Weights of a small GPT-style language model, trained from scratch on English Wikipedia.
Size: 13 layers, width 256, 4 heads of 64, MLP 1024 tanh GELU, vocabulary 3298, 11.2M parameters.
MLP neurons of a small language model. Each row is named by its layer, matrix (up: input weights) and neuron, and shows model dimensions 128-255. Each number is 128 + 32 x the weight over its row's rms, rounded and kept within 0 to 255.
A block is one neuron, or neurons of one layer that tend to fire together. After each block is what it responds to, as a language model described it from the Wikipedia text at the highest values.

L6.up991 [ 96 184  79 198 148 208 150 116 113 111  67 138 117  97 115 114 162  73 120 152 144  87 138 115 112  69  97 204 199  99 129 167 138 131 134 128  74 113 163 149 130 137 133 127 134 129 109 166  89 114  73 119 127 130 121 144 121 143  96 126 160  73 154  45 122 147 140 124 130  92 150 114  53 134 102 102 135 144 150 132 171  93 129 118 157 171 147 117 139 100  97 142 178  97 172 209 146  66 186  87 130 131 136 155  67 134 147 136 162  72 134 111 143 149 113 105 123 167 156 108 153  42 102 153 174 170 131 105]
Description: Separators: hyphens inside compounds (behind-the-scenes, Cortex-A7), commas after dates or leading phrases, line-initial dashes and pipes in lists and tables, and the "cl" piece in disclose or Encyclopædia.

L4.up330 [114 127  54 139 153 125 159 143  76 149 132 159 134 152 172  90 114 112 126  85 137 129 154 106  63 118 165 156 108 108 111 171 133  82 113 140 176  72 132  98 123 178  98 143 166 150 119 102 162 133 102 142 171 173 156 150  84 144 112 149 204  90  98 138 159 178 158 138  39 106 103 140 105 157 131 111 179 124 109 137 115 101 130 137 150 191 130 146 163 108 133 139 128 160 157  25 116 136 134 165 113 146  99 133 142 104  87 110  97 125 161 194 155 153 107 107 127  93  85  98 173 114 138 122 183 106 126 119]
L4.up389 [ 87 169  98  95 143 131 123 121 133 162 126  98 183 121 173 139 155 114 103  92 126 145 130 146 112 162 144 150 127  70  81 150 145 112 116  88  65 168 105 138 179 104 188 201 136 115  37 127 150 188 145 133 157 122  82  89 103 100 207  74 164 207 121 115 138 104 152 108 134 105 180  92  93 171 114 146 123 103 143 156 106  84 111 163 131 134  83 127 191 108 151 159 125 133 102 187 130 109 111  50 129 156 106  89 126  86 104 128 156  80 162 124  97 109 161 116  94  93 135 183 142 110 205 108 136 151  89 181]
L4.up414 [154 100  85 122 139 129 134 134 140 193 136 100 138 146 130 161 138  60 120 107 101 112 134 110  84 169 114 192 156 102 147 141 132 107 125 141  41 129 116 115 121 154 149 161 101 139 100 220 178 185  84  93 133 105 121 129 116 108 177 113 162  95 158 142 127  99 152 120 152 118 136  98  62 167 142 163  84 136  88  67 111 122  81  93 134 161 148 105 152  85 140 176 107 146  84 158 187  86 122 113  86 140 149 133  95 146 158 159 105 117 147 172 120 147 107 122 124 104  74 142 167  76  69  93 139 185 110 134]
L4.up436 [ 98 123  78 203 143 146 174  73 169 153 124 147 159  83 201 132 164  80 134 107  66  91 133  88 164 133  99 165  78  88  94 124  86  82 120 163  90 101 170 134 141 125 127 104 119  87 135 143 163 177  83 104 168 117 154 153 167 145 147  95 148 161 181 140 138  78  81 122 194 138 145 146  60  94 134 131  97 139  95 106 110 133 104 146 155 168 174 149 179 115 171 112 112  51  77 189 115 161 119 135 104 138 153 147 129 128 108 188  46 136  63 138 115 149 162 101 131 155 113 137 115  49 102 159 136 111 120  85]
Description: Hyphens and commas inside compound names or numbers, such as Al-Hazmi, U-20, Charbonneau-Demers, thousands separators like 1,736, and surname commas like Walter, Marion.

L9.up32 [131 153 134 132  86 116 132 123 152  92 113  98  69 113  86 135 157 172 128 119 107 194 164  72 140  65 167 159 196 160 105 126 193 171 163  89 144 135 130 137 158 119 101 120 118 107 147 126 103 100 185 177  74 105  57 159 104 104 160 108 111 113 122 121 104 196 139 126 109 188 120  94 134 145 115  63 124 136 109 110 119 135  87 156  48 139 105 207 117 177 100 198  99 168  96 165  92  78 121 168 109 105  87  93 126 195  85 156 125 130 135 129 172 166 157 131 154  67  83 149 113  90 123 186 158  99 116 110]
L9.up140 [170  83 200 106 169 115 156 233 119 138  49 117 147  99 113 155 175 130  79 165 161 138 128 103 133 158 205 155 137 151 141 132 116 126 126 124 118 175 165 141 112 141 124 114 140  49 127 152 132 133 108  43 166 110 128 143 135 150 187 169 115 134 160 153 151 129 117 109 134 144  66 119 170 134  58 180 104 113 138 182 136 119 129 141 113 133 118 154 109 128 117 136 179 127 130 105 103 130 153  98 147 158  87 144 146 123 134 135 140 159 152  98 129 120 128 129 119 100 136  90 159 106 142 102 156 149 120 119]
L9.up176 [131 129 135 132 157  96 146 141 142 183 111  54 136 112 125  78 142 163 136 146 109 146 144  81  90 120 130 123  86 165 121 105 106 147 113 116 187 114 125 122 147  66  95 119 152 128 113 166  89  86  88 166  94 136  96 189 190 171 163 197  90 127  92 118 116 172 132 132 154 122 123 102 158  79 178 132 117 159  77 150 122  82  70 177 150 125 148 114 132 112  66 158 112 172  96 120 150  97 131 165 103 104 119  70 151 149 157 160 115 147 176 138 124  85 122 123 129 125 151 104  91  44 174  97 124 157 147 152]
L9.up177 [120 137 136 144 150 112 149 160  80 149 105  92 171  93  74 161 125 126  81 117 125 133  69  72 139 127 166 181 136  96 121 103 200 128  93  84 123 101 105 113 153 148 121 163 141 126 134 136 158 129 111 110  82 105 132  93 110  88 102 184 134 131 135 118 135  49 120 158 152 150 123 143 135 174  86  82 115 166 143  99  87 172 111 153 169  84  87 160  70 144  84 135  97 125 122 130 156 137 143  89  74 157 145 167 148 128 112  87  88 158 151 112 161 134 126 103 128 159 129 182  70  72  51 119 168 176 186 110]
L9.up231 [133 165 167 149 111  99 128 144 101  68 134  60 170 171  76 165 140 205 173 151 126 144 167 132 120 132 110  97  86 127  92 125 193 113 103 117  52 117  76 125  95 127 147 171  91 184 142 171 124 103 147 165 118 111 115 116 150 109 123 138 124 125 126 145 103 169 142 109 157 193 145 146  89 139 146 204 115 101 127 148 151 121  63  83  72 115 160 154  41 176 106 139 132 179 136 152 133 184 129 105 148 131 166  86  76 124  98 129 148  91 160  48 102 149 122  94 103 128 121 119 122 118  86 133 167 169 122  79]
L9.up359 [160 146 110 111 164  72 198  97 134 107 153 139 142  73 146 120  77  86 118 148 134 172 120 130 119 209 171 177 109 196  76 112 176 136  91 127 112  85 128  77 104  79 131 182  98 158 103 128 196 156  94 137 163 125  80 174  86 139 124 125  49 187 122 135 125 129 204 145 149 113 126  85 148 102 136 115 133 188  89 144  89 154  24 121 180 112 118 139 139 113 101 131 139  84 157 122 190 115 102 101 187  79  79 147 173 193 135 164  71 112 168 101 127 105 129 129 117  80 120 162 149  96 134 121 124 129 139 150]
L9.up376 [148 117  76 154  98 143 129 134 138 110 154  62 141 115 121 104 189 158 188 150 120 115 146  72 127 156 125 138 154 139 111 150 136  99 169  92 131 174  87  83 123 171 181 159 138 147 100  97 134 108  81  95 130 165 138 154 192  91 146  86 102 118 194 174 156 132 110  96  85 127 117  95 132  82  87  96  82 136 116 134 128 130  62 157  99 118 129 173 102 144 163 119 132 137 142  86  73  84 140  92 166 134 133  89 146 143 135 166 147 144 110 122 185  83 124  94 115 149 158 119  97  98  40 149 154 132 127  79]
L9.up421 [146 164  61 117  70 159 103 158 128 165 170  80 102 137 117 108  98 180 167 147 164 106 151 115 148  98 172 167 148 166 113 113 193  89 163 122 142 124 112  96 124  99  86 155 169 149 120 168 143 104 123 145  96 120 148 133 162  92  82  86  93 155  80 143 155 214 114 138 127 132 117 140 105 125  89 191 120 158  95 137 155  98  95 112  89  98 105 205  92 128  85  90  95 140 160 113 115 154  73 122 108 153 151  88  89 140 156 118 150 116 167 144 145  78 161 132 142 186 119 130 183 133  69 150 146 127 105 153]
L9.up558 [138 218 152 214 156  66 108 131 110 131  74 126 148 148  88 122 157 158 197 135 143  99 149  64 177 129 134 204 126 109 150 137 150 110 130 118 133 109  94 155 138 101 106 155 152 112 124 179 134 141 136 171 150  76 139 143 142 126  60 108 161 136 176 155 124 108  84  97 122  92 141  77 145 150 116 140 121 181 131 204 122  96 115  78 134 152 121 119  96  99  89 116 112 162 153  79 121 112 130 129 166 122 125 125 128 123 136 151  98 118 139  99 147 102 103  85 151 135 134  98 106 150 121 139 156 115  78 121]
L9.up597 [154  88  45 152 135 114 120  73  93 114 106  58 143 106  83  81 158 137 159 132 133  97 121  85  74 138 114 166  72 102 153 132 104 105 145 112 173 153 161  96 122 119 174 130 128 179 126 191 143 174 130 164 144 164  86 102 123 175 159  81  75 112 114 157 102 141 140  84 101  99 127 106 102 104 142 151 102 143  91 160 132 115 150 121 120  56 153 152 143  81 101 145 173  66 141 146 116  86 149 107 157 135 131 131 178 164 173 137 129 126 135 107 115 133 103 159 142  60 183 130 127 101  87 110 122  96 146  81]
L9.up647 [199 114 153 147 137 134 105 119 130 139 124  98  96 112  88 113 128 176 138 175 137 107 174 105 123 144 143 160 176 132 141  61 127 143 102 143 157  80  73 111 154 146  67 143 162 118 108 107 136 160  94 124 136 188 122 147 181 128 136 175 138 100 124 102 128 158 180  91  42 195  87  79 141 184 112 105 122 147 110 123 164  60  98 164 113 111 157 129 105 155  83 106 150 102 103 109 117 204 122 115 115 142 110 132 122 143 140 139 130 149 141 190 152 134 134 142 195 150 137 148  97  92 124 102 127 143 154  62]
L9.up662 [122  86 116 137 115 114 167 216 174 126 128 141 163 100  86  93 111 180 114 149 172  74  96 112 109 141 144  97 156 120 163  75 124 122 147  85 155 150  89 140 127 170 179 160 158 177 126 128 148 143 120 143 118 137  98 132 140 113 146  95 118 124  92 147 102 146 188 173 123 116 141  81  48 148 147 120 150 185 146 111 150 150  98 146  92 102  74 105 121 133 148 135 108 145  86 100 156 119 100 116  88  75 167 121 146 198 176 119 143 220 196 169 184 163 153 106 188  84  97  82 172 139 160 133  71 147 113 124]
L9.up673 [148 154 163 173 142 196  88 134  50  79 132  71 103 157  94 168 156 184 191 170 144 152 168 121 128 184  92 186 137 122 105 104 156 114 151 116 100 126 143 163  84 142 109 135 115 143 159 137 144 155 180 163 167  95 207 119 128 135 166 133  82 143 115 115  90 132 148 122 130 204 100 125 101 146 104 128  74 149  75 139 111 145 158 149  84  62 120  98 144  95 129 126 165 168  89 115 138 103 110 123 127 111 134 137 156 105 129 161 114  94 119 114  93 105 176  75 161 171 113  83 104 118 118 147 155 109 114 159]
L9.up703 [135 149  97 141 127 155 153  99 183  93 162  90 181 131 139 188 178 135  95  91 100 147 139  67 110 130 172 120 137 101 160 171 125 151 130  88 100 159 171 170  98 123 184  99  86 141 137 136 172  93  76  76 142  81 158 101 204 106 105 136 126 157 159  77 145 157 119 127 142 178 124  92 158  99  96 116 111  61 151  61 129 183 110 156 159 114 112 191  58 135 100  96  68 184 117 109 169 100 143 185 122 133 159 158 136 145 142 137 102 146  92 122  81 103 123  82 112 109 135 176 129 163 153 164  71 170  92  98]
L9.up726 [118 171 142 150 113 160 118 184  97 129 121 117 129 115 103  95 127 152 152 117 168  85  79  66  80 137  79  99 128 137 104 131 102 157  92 161 136  97 124 110 140 141 135 112  49 189 170 144 153 165 136 172 145 139 122 117 141 109  95 144  61 114 135 131  68 116 121  93 147  84 137 181 123 151  95 103 101 145 114  51 130 161  75 182  73 171 126 112 120  23 109 161 129 166 159 141  82 127 155 135 176 140 104  66 125  90 106 123 155 115 141 153  35 122 142  67 144 152 166 141 101  92 122 129 145 146 132 143]
L9.up983 [154 147 105 141 164 155 120 157  99 121 123 113 172 174 139 187 149 154 184 117 140 191 155  94 145  98 173 137 134 141 168 116 133  83 135  97 119 158  91 135 115 143 137 144 119 126 120 136 116 100 136 111  69 182 182 119 122 132 119  88  69 144 184 162 139  84  84 104 120 158  48 109  94 148 139 177 137 204 125  97  85 133 139 161 141  94 157 122  94 108 120  95 140 121 168 164 152 105 128 104 158  61 171 114 151 120  76 103 153 138 145 166 167 149 120  87 160  69 119  85 176  85 149 140  78  99 158 139]
Description: Nationality suffixes like -ish and -ian in biographical "was a Swedish actress" leads, plus the linking verb after a name ("Ruth was").

L6.up247 [134 147 165 126 139 101 131 178  59 152 140 156 133 136 149  89 200 135 114 149 152 113 157  78  97  98 208  78 153 145 116 141 157  95 138 129 127 125 113 147  89 173 127  79  71  95 105 157 130 101 125 144 137 139 100 154 109 121 130 128 148 133 147 144 133 145 126  92 109 177 155 105 123 120 137 112 138 177 137  97  97  67  97 127 132 117 159 172 146 139 188 130 101 175 175 183 158 120 177 158  91 109 129  56 120  88 122 127  77  91 147 119 117 136 172 124 111  98  75 160 134 168  67 105 126 210 103  97]
Description: Words just before a person's role or relation noun in biographies, such as the in "is currently the Director", as in "served as", and the he-piece inside nephew.

L9.up68 [101 151 163 160 157 123 163 109  59 125 108 129 104 149 101 127 135  86 123 143 131 128 140 150 189 106 172 117 106 128  51 118  92 134 141 160 126 164  97  67 143 152 176 166 123 159  91  62  94  91 134  61  73 142 157 106 136 197  69 179 121 115 148  82 139  92 142 135 124 126 112 150  48 124 103  97 161  93 149 119 131 124 148 121 151 133 145 120 164  88 128 160 137 113 140 131 138 112 177 129 133 153 118 116  78 144 120 127 220  53 150  66 101 123 105 143 173 113 170 138 109 118 146 166 165 147 199 113]
L9.up129 [ 57 135  71 143 120 129 145 155  89 139  79 125 111  59 134 155 151 169 161 147 116 100 100 164 147 110 167 109 146  64 121 113 104 106 143 125  89 133 108 148 157 130 138 154 199 124 139 155 139 151 137  99 103 111 165 123 101 118 108  99  80 144 133 132 176  73 203 126  94 153  96 140 125 125 172 120  94 135 141  99 151 111 181 127 189 174 152 136  88 138 126 111 179 192 126 134 171 124 135 128 117 142 176 158  86  68 156 164 174 113 137 113 166 214 116 107 157 172 212 104 153  65 187 171  88 175 156  86]
L9.up153 [152 158 127 119 107 138 155 178 140 130  59 170 201 110 161  88 107 106 158 143  68 126 134 114 158 114 122 112 120 152 147 100 140 153 109 100  76  96 194  99 138 129 150 128 122 151 174 113 138 123 171 121  70 131 144 157 114 188 226 114 108  93 175 125 126 150 142 138 104 164 156 138  60 106 176 141 183 180 171 153 132  74 129 103 161 162 107 136  70 164 151 119 192 109 119 161 125 166  62 101 156 140 167 123 119 151 141 136 145 181 126 127 114 105 168 126 127 169 117 124 132  94  90 133 110 136 113 162]
L9.up178 [ 71 142 122 109 100 146 118 150 142 146  86  83 177 171  89 181 132 104 143 143 144 116 150 137 107 129  97 128 194 118 172  94 181 156 129 122 119 115 136 139 158 135 126  96 164 130 194 121 142 161 168 161 139 165 141  79 118 169 112 121 103 120 141 126 186 120 130 125 126 116 141  97  95  94 147 183 142 178 129  96 108 126  95 102 151  46 110 141 136 112 176 108 175 137 104  85 173 203  96 117 125  99 171 159  98 111 131 133 102 153 148 117  94 132  91 129 122 150 175  46 150 120  95 121 118  96 123 125]
L9.up247 [ 75 151 124 158 138 119 185 169 125  61 121  88 144  80 146 136 146  53 107 196  86 141 109 108 138  74 135 169 147 125  85 141 119 105 150  91  96 134 157 151 165 164 133 118 157 140 124  98 109 130 106  76 121 171 135 112 127  66 143  93 180 137 108 171 133 186 115 110 104 225 119 168 145 117 163  36 109 135 143 150 100 133 144 150 112 111 160  99  95 182 155 124 150 165 151  92 159 121 103 118  65  87 124 104 111 110 103 118  96 140 145 115 142 117  79 114 176 158 142 208 118  96 114 159 120 161 149 102]
L9.up317 [196 105 108  66 157  92 110 164 173 130 124 150 171 105 112 156 160 109 146 150 131 101 160 141  86 133 140 135 117 122 175  77 101 145 163 137 161  44 175  85 100 157  81  99 162 185 119 169 110 164 140 170 151 120 169 150 178 157  93 123 156 140 150 157 132 145 169  91 166 101 118  80  85 107  73 142  80 115 136 101 152 164 181 110 111  73  82 144  46 209  84 124 154 183 122 163 137 130 153 115 119 126 176 135 143 171 139 114 130 144 200  92  97 164  93 154 144 116 126 121 121 116 100  96  94 119 164 111]
L9.up455 [136  87 131 136 118 116 105 107 135  63 102 155 123 131 114 160 150 197 112 185 118  80  74 161 192  93  57 129 172 161 121 137  92 161 143 135 151 186  61 134 131 148 168 114  74 150 155  93 155 118 103  75 107 140 103 156 103 156 135 138 102 157 189  92 108  98  94 156  96  92 110  90  67 132 122 131 111 134  73 102 111 151 153 108 107  73 173 159 144 106 147 154 170  67 128  92 183 143 110 203 133  86 156 150 143 152  96 136 188 103 153  74 140 127 104 137 129 192 126 143 131 100 122 138 167  92 176 130]
L9.up553 [125 141 115 144  86 179 128 144 107  88 133 132  59  82 101 138 176 166 152 137 112 113  45 159 150 112 128 172 131 133 160  95 102 135 151 147 123 106 199 160 140 180 173 119  85 110 111  67 169 131 117 110 102 164 142 148 189 164 167 113 138 118 134 121 135 113  97 105 101 133 154 101 113 140 103 191 136 142  53  90 155 122 160  90 136  78 133  96 147 135 115 151 186  95 110  94 145 119 204 107 122  87 144 142  96 196 129 120 181 101 167 100  90 127 118 141 121 133 155 154 143 111 139 129 110 153 148 156]
L9.up615 [ 95  94 148  14 203 139 153 184 119 157 143 164 137 125  91 158 141  82  86 149 183  86  96 151  77 105 112 141 104 148 108 168 144 101 176 133 143 102 101 123 175 121 183 194 169 170 132  93  95 127 109 152 188 115 103 134 105 154  77 155  69  88  89 173 177 190 114 155  78 172 108 147 121 188 151 126 114  82 159 103 143 126 116 157 117 103 101 101 127 103  83 196  98 175 173 111 115 155 167 115 117  91 121 118 114  96 123 142  87 198 124 113 155 185 134  90 160  82 138  90 148  98 130 129 104 118 101 109]
L9.up645 [176  77 138  81 167 107 170  91 138 114  93 128  91 127 156 195 146 144 116 144 119 107 156 161 110  73  91 155 116  74 132 145  85 115 142 120 150 144 174 150 133 101 144  96 118  74  72 106  81 178 152  92 143  84 201 120 156 184 164 113 157 140 105 135 146 161 179 190 101 112 122 139 110 119 121 139 121  99 114 142 119  99 118  96 134 158 133 157 143 135 152 157 136 154 152  87 134 125 122 112 157 165 170 169 108 112 142 158 124 117 106  83 133 201  24  80 118 139 170 153 111  97  96 154 123 137 135 132]
L9.up661 [146 125 110 157 104 124 125 152 120 181  79 121  96 144 162 157 168  92 109 161 161 102 109 107  81  77 131 168 180  76  81 187 104  93 129 160 117 147 200 131 152 116 120 157 117  88 139 157 114 117 140 108 126 122 134 160  59 214  88 128  95 105 157 130 120 108 125 145 115 108 144  91  37 147 105 130  87 112 113 187 134  72 130 109 140 117 142 116 134  91 123 173 156  88 146 134 147  95 183  76  90 157 142 201  62 144 133 157 169  97 171 150 109 124  79 129 138 144  79 104 127  45  72 119 146 150 108 125]
L9.up770 [114 162 101 124 114  93 112 137 115 139  86  52 124 164 112 122 152 117 169 114 156 121 145 101 116  72 175 132  80 123  68 129  90 125  71  76 117 176 192 231 129 130  75 105 101 151 187 125 103 149 156  88 133 148 107 157 103 163 112 143 181 141 123 143 129 135 149 154 152 198 109 167  90  85 148 157 107 177 101 109 104  88 204 105 103 108 107  88 120 126 132 137 131 169 126 129 151 120 116 128 121 161 187  90 163  82  80 125 146 148 128 117 178 173  70 142 113 112  98 160 137 128 121 190  63 101 119 102]
L9.up905 [136 117 133 137 185  70 149 123 145 151 112 166 155 120 188 143 174 122  99 138  82 128  95 126 166 118 103  78  72  96 106 102  64  97  93 135 141  60 124  99 134 144 139 124 170 123 142 128 160  90 139 108 136 130 163 194 110 199 115 128 115 160  75 126 130 116 120  81 132 144 102 118 105 105  61 162 119  83 115  91 116 168 105 103 182  88 156 124  96 140 135 120 181 124 137  82 162 195  94 122 116 152 153 186 136 144  79 150 162 135 141 103 124 107  95 128 138 140 156 154 155 119 152 113 163 112 113 126]
L9.up923 [111 115 103 138 119 163 132 127 142 112  65 129 127 161 117 117 193  91 119 142 151 123 101 100 140 156  50 158 153  98 164 146 154 110 152 152 129 105 165 134 102 103 135 156 110  58 138 174 200 129 129 137 186  90 198  80 163 174 183 156 138 107 172 106 116 154  23 133 128 118 148  87 139  94 125 138 140 165  69  99 148 115 129 100 115  82 141  63 156 174 122 192 150 131 125  90 131 143  86 135 109  88 151 151  98 152 117 123 153 109  80 110 146 192 142 126 162 176  77 137 137  91 116 108 109  95 164 170]
L9.up960 [165 112  41 148 107 118 139 162 129  91 127 162 154 147 179 229 171 140 154 174 169  77  71 157  48  86  64 121 137  93  96 130 114 113  96 175 148 130 107 129 146 139  94 140  96 173 134  84 173  95 127 123 119 155 102 166 120 111 114 160 135 131  96 184 186 106 114 125 138 129 104 140 158 140 176 153 131  97  97 176 119 151 132 144 108 141 114 124 174  94  90 165  54 163 159  92 183 126 163 132  88  87 135  76 118 109 129 151 155 115 149 148 139 151  78 160 133 126 173  43  90 140 106 172 113  99 102 132]
L9.up1005 [114 176 120 110 126 197 106 161 108 174 112 138 134 155 177 176 140 111 174 135 152  64 125  90 117 121 163 146 230 159 147 156 147 160  70 159  95 120 134 101 146 113 161  71 120  99 117 112 131 185  90  47  89 165 166 135 105 171 137 170 141 130 147 111 106 130 151 183 110 132 155 150  76 115 124 141 159  65 106 199 143  72 107  88  92 125 138 160 134 145 150 112 130 122 139 126 117 143 112  98  80 117 171 154 114  73 155 100 131 152 105  80 101 133 114  97 113 191 137 105 110 141  85 188 146 158 149 155]
Description: Commas after a completed noun phrase or clause, before an appended participle, relative, while/when clause, or next list item.

L4.up128 [187  81 161 126 112 124 115 150 114 146 113 158  94  98 120 133 167 160 185 156 118 114 152 130  93 149 187 106 155 141 139 114  72 156 109 111 116 174 126 168 139 128 122  73 100 103 131 136 151 144  77 105 163 115 146 144  83 147 119 122 141 157 227 100 109  66 162  73  77 224 123 128 143 120 140 141 140 159 147 144 125  91 111 155 161  86 147 199 130  85 136 121 132 177 164 151 117 121 161  51 102 126 127 133 120 127 138 127  60 153 109 149 132 180 147 136 122 126 175 118 115 193 178  67  88 168 143 114]
L4.up422 [154  70 130 104  80  96 135 146  94 205  86 169 134 110 139 104 165 121 125 171  97 181 136 111 111 107 135 139 186 126 156 124  38 111  72  96 134 174  90 111 119 142 121 128 111 110 121 120 132  96  63 110 114 119 127 111 126  83 110 108  84 173 177 119 145  95 126  89 112 195 115 133 124 140  79 140 125 167 127 195 120 142 100 123 134 137  87 158  88  79 103  71 110 192 143 139 151 127 166 127 162 106 136 121 201 138 153 106  96  93 178 158 126 111 112 128  68 107  74 156 196 122 135 104 100 142 141 169]
L4.up821 [164 152  82 131 112 121 172 132  86 163  94 122 125 130 153  69  74 124 124 107 147 122 147  98 190 143  79 158 109 189 120  98 112  44 172 149 130 176 117 129 148 157 139 123 139 141 153 142 188 139  95 136 178 125 129  91 163 119 142 143 103 129 133 107 130  68 114 110 119 166  96 106 113 152 126 147 123 153 151 181 115 124 174 119 171  59 128 100 104  61 114 134 124  60 122 155 140 101 141  68  99 117 192 109 144 125 169 182  93 120 168 143  87 134 111 135 119 145 117 157 153 110 128 127 128 202 130  89]
L4.up919 [170 114 160 105 156 103 127 149 142 182  89 102 137 188 130 129 195 145 172 140 114 123 149  74 121 115 109 166  91 128  91 169 127 129  87 134  97  47 100 103 127 126 109 129 151 118 115 156 114 163 170 135 140  59  96 152 129 107  88 102 180 135 152 145 184 125 184  91 156 153  78  62 103 116 115  86 111 117 100 209  93 142 136 112  92  93 121 166 146 103 108 131 152  71 119 152  92  60 150 123  82 107  74 125 149  76 116 125  96 102  84 121  89 156  83 117  96 116 116 110 139 153 115 100 148 124 172 174]
Description: The first verb or token right after a name or pronoun opening a sentence, mostly in Wikipedia biographies, such as was, died, became; also the closing = of an article title heading.